config = dict(
    positions='rope',
    attn_scale=0.125,
    init_std_down=0.0355,
    lr_head=0.00323,
    batch_tokens=[32768, 65536, 131072, 262144],
    steps=5374,
)
MLP neurons of a small language model. Each row is named by its layer, matrix (down: output weights) and neuron, and shows model dimensions 144-399. Each number is 500 + 40 x the weight over its row's rms, rounded and kept within 0 to 999. Numbers have three digits each. A neuron's up and down rows have the sign that makes its largest values positive.
Before each neuron's rows, "raises" lists the tokens whose logits its output raises most directly, leaving later layers aside.

raises: "du", "duc", "duct", "duction", "cess"
L7.down1192:485534439539466523514548521428505508468489481498526486470454522461549518553468483523455464547517419487483502466462458522488482451520477458524479491559478534509480495474505525489562461450527499528473439507503393472539586517557495501509446421531501403416517455461487536456560496493518464502536528501540531526525492470487556469512565513459536575595497406473463466518471492518485506461520513421489486523472580452420533525475492519494521583418463517471560617557510473509470475602530487460450375525504489569509528547490528517440490526473462487596469426493526549529487538489563482507489494454441469474482509509529565450488532496512532533582554552519500559573533515488465491503498495464545533446487461473501459534524525453589473497512523449412483490514520466516511474521508513

raises: " These", " However,", " During", " According", " Some"
L7.down154:533543545421531458455494487465449566452498529432505536479513476434453459483490482542498498457497464565548536474526553522533445532561502479490501527470471540435512501476531466531530475477460447361471508489497527506553525489436505521525530470523495550503533483437571447456501509530475437604534481514461485540485518543491554522535511507546465441497489444446552440515526517581565475555508426523479566491514519578456498519531548516441482478547460434460577528514507505548505548521555454482504487473468495518472504491513484473493494564549458446534477485523554471638578505533437513486553537534448507522546437548433555494432528483549497537471445506475488429548502472566511628454557515483488552516474452500446574530457489539411502465549542468452496527559564504517402533490512506

raises: " time,", " time", " time.", " history", "ity,"
L11.down201:412514498466548503583480495480466559587523538517424480502490497535469461499464471529490371519500447556491520432558503505480553473512559449467434508472481523505568478520478536536504542511509512518523519450537548500622482455482470469533477554528495509507441540537478556483455555505521479476405458518475532483425518472516526471509518588420461497506579499553436408452603487542486493485504475476512527506551528521488529577496491521451525498479528494483526495459523537494448522503499534473475550540436559469517459512552523468520451508522469539484405426464498517486537461462456484466537486538543568507496511475481559519509477448459473462491592485474577449485505390427515487482494514564539501474524549505512536492509494528492545512522461498475488522518438469536523511574407414

raises: "outhern", "ource", "earch", "outh", "ources"
L11.down1021:515466552490446512441522516506532479476547472475417522572474479501517536443462514445473485554452498459436556536465477506478593548497478525505516458450507505536503490482515473443495482494487477481499479429557504501572501482550487463537531555526556498526513511471532485415473521505472511524529412443510522546502478514519447498540512395579533526500526561457463473479499447453474438472461593503500498503494517533452411444400426466468457509533563519523540515461507465547559532444520423497516605515562469522461559461506506496569566539510530487545538427534471450467460522419437411546488480458562479468450447447502486494517500438480505488487508538515466496456503475426478518563530513478509451493511408504458497529497463486560573473494482484486524530474439498477569451507497522

raises: "ince", "incip", "ly", "ly,", "ime"
L8.down1213:471527521461491482456528564498480472516535533447512505430525479526514535436443472493491505507557492519526393510493576524495553521461524461521511464498576529488482482473511547539502497501508532452536495497540532542582490547485472490449553450414458566491519493521547488484486523516441482466458521463484507505539570379476439493536485523524546572496486521489495542455534564505540559513589491484523491387557548440557487527494506523597561524470487492559484455499491539476460505509523526550477466450559519529492532540484479466570507522495490515476522491545561533565464489550442601464461505487471554498424422566471455503523508456474530488446534509505539426513433542446512493535504525508447529535497533479487505555502517526549550444500516501508502528546541527561539489456476504

raises: " could", " became", " gave", " was", " started"
L12.down305:471501486474504581482538492349510508525490468528516546517446471469518470566504533481466447495498450471509499422511443592445451515537487444517527553482497494447524476463521478542483540439490497434539554463450567536492468501418506549492507506498472459508511531499443465519470473528488472483534488496506376536493477568477463452526540491488501414489553499535505502480500464534407537459516542495470466522498542463492526546496524468475528475509465502501531480501461505502514544527525458517504495502519497512534550455529465489457456523456526466477484453508519554608450506500503589459545562467575546541499491527473478527525509491509472496547496545472520486445452421519531516470476487471533478516490491572465418500492535545495487458545531488563546557446525461466482489492585531

raises: " time", " time,", " time.", " beg", " age"
L11.down1164:537518552441564571492476503458520551483518515478470513515466455532487513505503452532467469488503457513497508483473436474542561541516510480543522495484493550550493464513463483496474494464416560489497582522519509510524502508498495506424492515519529464533522516456446500542496564470501528496474515526478524540482499412509510544461473455531424441490454499488508456496583474515532544560572499573504514457544457529532494471503474511517472497504474495490440492437480508479502500428527508493465503554566524444516556559427507595452447431453514471556571514461519564551491533485508539494464554495456524441528476492506498484535488460443514551569605590576473465429446542465464446480547509435423484474460456549532538505554480572418454468473501514494439526568479523484505492509488472

raises: "ertain", "lear", "reat", "ities", "hest"
L11.down382:516451501518535389530433488430498484491534480465468464522552497491511527569480496522499542623477508413418540470519475478507545495448533478572513456514548514541474458479472462553501564497444555409450455544496507493425497538499553494571533442543540510515524566450453515460503490483467494485447389484402502466479587460573383462437454570601446463538484490538502487466522478502545513520462496394526472554518482428526496464561487495462468511541504517462502455491530520509532546499480500582472449526545594418497488483466526458497500532494479522487456523518461471614504471468538522530462475525529469489489484468530445476485492522464491505489548477466543446445465476498505492510553457468475496555516550519534497489530499543563545551538504573479539458583550409499533513529479482

raises: "age", "ed", "lands", "ste", "b"
L6.down1070:480554424536479521502511461511527531462487519517498461513560544515485513467478461466471527513486488527531577517555507454509535532513495493531465469462448430509470517531522582611547447515457550503505479465454518484495463492484496464454507478534525517579477474551553476566540553495419519536516559533526441480492548577510511502531591478539467532527584589468483501512526485469496470433469540481515418497508478492534531536482459501481438473550519559506503430516451410549440574407432474524584425504458544480515453478555436567459505462483541555557579547489482580453484473555497473526486438436474429534590466491501540452530514557516485484553525464545572473562532472482448471505508505412498504465488498498536507431530393444523514542559505499450562496527538507457581533522431462

raises: " tit", " \"D", " \"L", " \"M", " \"F"
L11.down946:497535483482544399480540491524492461526489467505571464536470507507451538498526456534517494517489533501557499495473475404487528558498455523494475514523510509516517460452482522551488494503586489483509500497545538467492540566465503465536482542472413474498517429575468503501515557520551487490473540544431521511547497450527537441402524460508534535529505472439548541554529526496512462482550572585526574470494501489523465468434499399567542484491502536523472508488540499526522547531548541423547502457486477460462413406507551521509448494553558469471481477414473480510482514509470499487442499502515513492477508510477521493558438506501532508502412492403439481488509581515473461495479474515539538532548513464524460428575502475501485524548542542546477579417525428537482489472484512

raises: "arter", "ality", "ota", "ite", "aint"
L7.down655:475527477475467452518559528500467504557509511533458546574524565508430488526447543585482485606495493555533462541511442491509541414441540555524495508502548436473538500511457451499633529451381537421510458493516490525592538465428426475527482553447432535550550554519465474544468498530515497466491469513551488448473524549504443402454560460471559522425455571502499512568466513453483468543498461568502477537523569483525484507514489482479445500462560503564521437430499477428519523578453541476493511534413526501488506483541548449531507547511511510458437523561461513566502502499518484518485481515525462519513474486552488549452504465475524510533517545490523500501507496469547438422582541515493538466534545529571494491524459541517472571454501427513481459520540505525428462501485543

raises: "our", "rom", "act", "ail", "riend"
L12.down264:427530451519528533483439579365444480515559476508516535505469525478456539510469518452534546502513628510509559369480567534502530573522534489418534559523451449496458547470556549493454544447552534492520473439494553503469554486468511576557409532485529517479591471449547512556410505531439498505521482493530585531505460499517514556432507505472434475478554583484472482474502572499554480464497535464488538439480534541487415560480476524566530474554464483539530529490513570489508479489469383528547501502477474500447467562495522516483462569515505449478577449507477559541485460516518503550507498510453542535560466527495480546482473515484454555457477449535512486488482574447514470512529548458509407566451529519479550567459495516516531432560564523459504583468480529416434482538515523